{
  "head_dim": 32,
  "final_lr_fraction": 0.0,
  "seq_len": 1024
}
MLP neurons of a small language model. Each row is named by its layer, matrix (down: output weights) and neuron, and shows model dimensions 64-159. Each number is 50 + 15 x the weight over its row's rms, rounded and kept within 0 to 99. A neuron's up and down rows have the sign that makes its largest values positive.
After each neuron's rows, "fires before" lists the tokens most often just after its 100 highest values on Wikipedia text that the model never trained on.

L12.down415:56 49 31 78 49 72 35 45 48 65 41 59 45 43 64 45 47 34 00 48 63 57 44 48 36 38 63 34 56 81 77 42 52 47 51 51 24 60 63 48 45 30 60 51 34 66 32 43 76 52 16 51 33 45 62 27 63 32 48 56 46 54 30 44 45 57 45 25 46 79 55 48 49 34 78 73 50 36 45 63 45 52 39 29 50 39 67 50 69 43 54 57 37 48 67 53
fires before: "to ", "by ", "with ", "in ", "for "

L7.down292:32 38 43 71 47 48 51 43 35 41 34 45 24 31 44 30 58 39 40 29 55 51 32 35 57 79 46 63 56 51 58 52 57 63 66 75 49 57 38 29 77 40 42 41 49 38 66 11 52 29 36 47 85 68 43 65 55 40 59 25 48 69 46 63 67 58 39 59 39 46 63 63 53 30 48 52 34 48 39 73 43 76 68 43 32 65 36 51 20 56 24 83 18 41 34 51
fires before: ", ", "–", ". ", ") ", ")"

L11.down484:22 35 51 32 61 53 42 65 39 72 50 43 42 65 69 32 51 78 28 45 71 71 71 45 48 69 60 22 48 60 42 51 49 45 63 65 53 34 57 61 64 40 61 39 14 65 50 46 22 55 33 65 46 41 52 71 54 48 55 49 61 54 49 25 68 54 67 78 36 50 49 50 80 65 53 49 55 49 10 42 36 08 46 72 32 64 46 53 79 34 74 42 29 34 44 49
fires before: "| ", ", ", ". ", "|", "."

L12.down81:31 51 42 54 54 41 30 43 39 32 41 26 47 51 54 56 48 26 22 35 50 50 36 38 51 30 76 52 42 27 54 48 59 36 33 65 59 53 43 42 11 55 60 64 46 63 64 32 36 52 43 26 39 69 47 22 43 37 37 57 44 50 42 49 42 49 72 50 66 52 30 95 30 36 58 45 58 63 62 52 58 34 52 70 65 55 38 51 54 36 34 35 59 63 79 32
fires before: "of ", "and ", "for ", "in "

L12.down529:43 65 62 46 46 54 78 63 32 30 53 52 47 13 57 32 76 37 41 31 48 33 14 46 45 29 66 44 40 27 65 81 58 42 27 48 71 62 82 19 20 52 36 61 38 48 47 40 48 60 37 53 53 52 72 60 66 39 66 52 54 49 54 84 29 46 52 48 47 63 31 81 55 46 68 55 40 59 64 42 33 68 54 70 60 42 35 48 57 68 45 62 66 36 30 62
fires before: "of ", "that "

L12.down36:50 56 71 35 61 48 62 83 48 31 27 21 38 44 51 69 37 50 71 45 50 25 41 43 27 45 57 37 45 54 48 33 49 51 29 56 61 44 53 52 65 77 44 71 66 56 34 34 79 71 71 58 71 33 52 02 74 66 49 53 34 65 67 49 42 56 52 66 38 39 56 45 64 39 39 18 65 44 56 60 54 68 59 56 42 40 40 61 81 16 51 62 48 46 49 55
fires before: ", ", ". ", ")", " ", "a ", "\n"

L5.down279:47 38 27 67 24 33 45 28 78 29 53 40 30 54 59 26 63 41 31 42 32 28 35 78 72 49 37 72 59 42 61 62 25 23 78 57 55 73 39 38 72 43 75 29 50 59 37 53 66 24 25 36 48 37 67 68 59 63 30 52 32 66 42 46 40 69 71 59 52 56 63 47 39 71 51 70 35 49 56 45 70 38 49 47 42 45 51 72 48 45 51 62 47 49 63 51
fires before: "–", "; ", ") "

L7.down23:49 33 55 47 64 31 65 34 36 37 16 62 65 60 56 83 55 52 47 38 39 58 51 51 48 58 41 43 24 32 51 66 28 58 30 72 38 65 40 60 41 55 51 26 61 50 52 35 49 43 37 91 32 26 72 35 51 45 48 60 50 63 51 44 46 69 07 52 65 49 78 78 40 51 66 54 42 64 47 29 61 38 43 54 66 20 54 28 40 68 41 45 40 53 32 61
fires before: "| ", ",", ".", "/"

L5.down557:56 41 41 83 34 71 41 48 68 48 56 53 47 61 50 67 51 53 39 43 35 48 59 69 73 46 71 52 59 53 46 44 48 47 46 72 68 40 57 28 44 50 77 43 46 49 61 79 35 48 32 63 30 66 31 72 48 68 07 53 30 63 39 59 69 60 22 48 33 61 61 40 32 48 45 48 64 23 29 51 57 44 62 70 37 22 75 72 34 34 44 53 23 69 51 89
fires before: ") ", "% ", "; ", "–"

L11.down460:52 48 41 68 56 44 54 36 49 28 54 47 43 38 53 50 68 36 52 33 48 41 46 62 78 65 38 42 83 50 50 51 42 29 71 30 61 52 56 29 40 43 56 46 39 12 38 68 57 54 51 45 50 44 47 38 36 28 31 43 34 45 60 82 93 52 50 43 56 81 47 68 53 71 59 25 52 59 59 39 54 49 58 48 70 53 40 74 48 39 29 72 57 55 37 40
fires before: "| "

L5.down297:49 40 47 53 57 54 38 89 29 41 33 49 58 46 70 52 53 52 59 78 50 33 53 55 53 60 38 63 50 54 33 23 50 45 61 54 55 36 41 40 48 53 24 41 65 34 29 50 75 24 48 47 35 30 33 21 43 71 62 40 73 61 62 55 34 59 41 44 68 38 25 34 45 23 75 72 38 46 63 43 68 37 48 69 49 80 14 71 76 55 65 44 54 46 57 35
fires before: "| ", "(", "|", "the "

L7.down525:20 47 32 31 41 57 72 42 24 45 58 47 56 44 39 56 51 49 61 42 55 49 48 75 92 70 75 54 56 77 53 17 49 66 61 34 72 68 56 47 62 28 55 67 47 46 54 43 46 57 65 44 45 71 36 75 63 51 59 00 59 46 62 46 74 45 49 79 54 38 40 40 67 20 35 39 58 63 37 49 58 57 53 53 91 81 51 50 37 46 26 66 51 83 50 48
fires before: "| ", "|"

L3.down205:50 60 26 94 51 46 40 53 66 33 65 53 54 41 62 51 63 47 31 47 43 21 49 29 60 72 55 63 32 41 68 53 38 49 57 71 39 65 45 27 51 42 78 43 56 41 55 41 49 55 30 45 65 57 46 70 74 60 55 62 22 50 28 62 62 57 46 58 07 58 63 36 47 43 68 54 62 55 52 72 51 39 20 32 71 53 33 36 46 62 24 57 55 45 32 70
fires before: ") ", "% ", "6 ", "; ", "00 "

L11.down20:15 39 42 41 59 56 66 18 48 53 45 65 57 51 53 42 58 40 45 50 56 63 33 46 35 55 59 46 10 42 47 69 42 56 42 49 35 48 32 46 55 29 33 57 00 61 56 39 39 40 61 77 72 31 70 24 53 52 58 45 47 28 45 32 76 32 55 72 43 49 36 41 64 28 49 54 61 45 40 80 54 55 38 63 33 49 46 29 43 55 38 36 40 30 70 21
fires before: ", ", "==", ". ", ": ", "\n"

L12.down341:57 39 37 54 65 14 41 46 42 61 56 21 47 39 51 45 50 66 59 35 65 61 77 49 82 47 49 13 21 54 37 66 61 65 44 43 26 41 20 31 67 57 38 49 36 58 49 27 63 50 42 52 71 51 55 15 52 30 31 40 50 68 34 58 71 49 39 45 63 57 32 53 58 38 52 44 58 41 73 51 10 49 67 47 50 51 60 59 44 80 62 45 33 40 57 69
fires before: "in ", "by ", "as ", "to ", "with "

L11.down535:40 47 48 64 48 54 61 28 43 43 31 61 33 47 57 66 63 71 11 46 26 37 48 53 20 35 48 35 74 19 74 34 43 65 50 60 56 58 68 31 43 31 33 46 60 54 33 34 53 48 34 72 64 58 61 45 39 45 45 78 62 29 47 61 62 40 36 34 39 62 36 47 43 62 48 35 40 43 51 60 27 36 55 64 62 63 70 70 37 48 77 37 48 38 69 53
fires before: "of ", "and ", "(", "who ", "in "

L11.down250:48 56 44 82 50 50 63 38 40 59 21 48 67 39 40 36 48 71 38 38 64 57 62 72 67 55 69 57 52 42 53 47 35 68 36 49 49 58 36 34 51 55 39 46 40 79 53 48 20 57 72 52 67 36 49 49 49 50 60 48 21 68 41 51 74 47 51 49 61 62 41 32 49 43 42 71 65 61 29 29 64 49 24 60 40 28 50 69 40 38 53 40 39 43 47 58
fires before: ", ", ". ", ".", "man ", "er ", "\n"

L9.down54:41 52 71 70 46 51 56 44 56 32 44 21 50 54 35 81 51 62 31 49 31 58 34 46 77 39 43 40 40 35 33 78 48 56 47 56 68 69 41 54 45 33 38 36 09 53 59 41 34 75 63 54 55 40 39 57 56 54 34 36 39 42 54 09 60 62 48 81 17 36 67 42 64 78 49 55 53 68 30 71 52 32 47 59 34 38 37 00 37 45 55 62 48 45 67 29
fires before: ".", "| ", "(", "m", "fem", "States "

L10.down97:37 48 58 51 39 64 51 48 62 48 59 18 34 56 58 63 55 71 62 42 31 32 40 37 49 32 59 52 52 47 37 67 52 82 68 46 38 88 67 50 37 45 20 45 36 27 59 58 52 28 22 78 45 70 44 24 22 23 54 74 51 58 46 63 48 28 43 45 38 74 57 60 18 30 57 33 46 44 48 53 46 44 49 31 53 44 29 62 37 73 47 31 51 44 66 54
fires before: "to ", "in ", "by ", "with ", "for ", "as "

L11.down184:48 33 66 44 60 67 66 46 42 56 28 55 36 47 40 35 51 72 18 51 43 34 64 41 53 50 62 40 39 41 81 33 53 56 30 72 43 67 60 44 64 50 38 39 52 44 64 21 66 69 37 68 54 43 19 35 69 46 56 47 43 42 47 49 74 51 69 38 42 53 33 28 63 95 66 66 68 39 43 50 23 55 58 58 45 47 83 43 74 23 76 72 45 46 39 50
fires before: ", ", ". ", ".", "\" ", "; "

L11.down453:53 44 60 57 39 54 70 29 22 65 38 38 85 51 23 33 65 56 69 60 53 57 54 10 70 40 55 43 63 63 19 41 42 49 66 27 72 47 36 40 51 57 68 33 35 54 45 51 54 54 38 65 33 50 43 75 65 68 49 59 41 48 37 55 48 49 44 46 57 22 32 52 41 44 40 76 37 37 65 52 51 44 46 63 35 36 36 77 45 69 55 50 37 79 17 51
fires before: "s "

L11.down393:62 46 66 30 28 47 44 53 49 40 47 17 29 45 53 43 62 36 29 09 56 46 61 22 43 43 50 32 11 41 52 72 42 80 34 59 64 86 58 59 44 44 24 65 33 51 59 58 49 49 08 65 58 41 34 41 34 16 47 60 24 49 47 63 28 45 77 31 43 68 45 40 53 55 61 30 44 59 37 61 16 68 46 24 52 46 52 61 57 27 53 38 28 54 83 74
fires before: "of ", "and ", "in ", "to ", "on "

L9.down30:39 45 36 64 60 45 41 45 75 65 03 50 48 80 35 27 26 59 43 36 71 51 49 34 46 76 94 97 39 76 37 55 09 64 34 52 54 71 59 28 47 38 87 28 76 59 57 20 42 56 67 59 61 56 46 59 55 60 73 24 60 56 61 60 41 91 69 46 52 40 64 62 63 44 59 52 65 65 55 64 56 60 23 47 25 29 37 36 58 38 56 43 23 45 74 47
fires before: "| ", ": ", ", ", "–", ". ", ") "

L12.down535:66 33 39 82 59 44 48 53 35 45 56 55 58 50 59 71 63 39 61 31 53 60 36 65 67 42 54 23 48 58 76 39 61 47 47 69 32 38 43 41 37 32 49 48 65 78 39 56 37 46 54 54 42 58 51 72 50 56 44 48 40 61 59 56 91 54 48 41 46 35 43 51 41 45 30 79 38 59 40 44 20 20 38 53 65 74 39 57 62 36 59 41 53 59 71 34
fires before: "| ", ") ", "|", "ip", "C ", "("

L11.down495:36 35 41 54 46 73 45 32 33 34 69 38 35 53 44 43 35 51 49 37 59 61 65 33 50 53 54 45 39 44 66 59 52 62 38 79 41 66 56 38 36 57 34 32 37 50 53 35 54 49 66 62 69 56 43 50 51 62 41 42 43 78 53 58 54 52 57 58 67 76 42 54 70 52 47 50 67 24 49 44 80 53 54 51 56 35 56 56 38 44 65 14 16 39 71 47
fires before: ", ", ". ", ".", ")", ") "

L12.down307:50 52 47 63 17 22 40 46 47 39 46 22 39 64 52 46 38 60 47 39 60 57 51 25 78 66 55 50 37 68 72 61 40 31 34 42 31 65 26 55 54 45 61 41 48 67 45 49 50 43 73 60 78 43 54 44 65 36 40 37 33 71 23 39 36 38 58 71 39 40 61 42 56 64 50 52 49 63 36 56 54 60 59 51 29 13 59 61 60 63 75 44 42 61 46 07
fires before: ", ", ". ", "), ", "; ", ") ", "."

L9.down381:47 35 41 52 78 48 57 41 45 51 53 33 45 51 12 38 27 69 43 37 64 68 42 62 68 42 45 73 28 59 83 55 42 49 57 42 67 65 62 35 41 20 56 76 49 55 67 46 77 40 31 63 62 59 41 69 52 54 78 17 28 61 42 49 64 67 83 69 38 61 31 80 56 70 58 45 42 51 51 46 63 32 78 60 33 66 55 34 42 67 69 54 43 46 41 69
fires before: ", ", ". ", ".", "ol ", ") ", "ire "

L12.down380:66 32 51 55 51 79 60 52 53 52 30 60 62 51 58 60 72 67 39 48 43 51 46 09 32 52 42 42 35 67 64 30 46 38 54 41 67 45 31 52 32 63 72 41 61 47 54 39 54 47 68 65 40 52 29 29 85 64 75 57 43 78 59 63 44 49 37 67 45 56 57 37 23 36 40 46 33 78 22 23 39 35 59 69 57 56 44 46 24 51 47 43 44 49 52 37
fires before: "(", "km"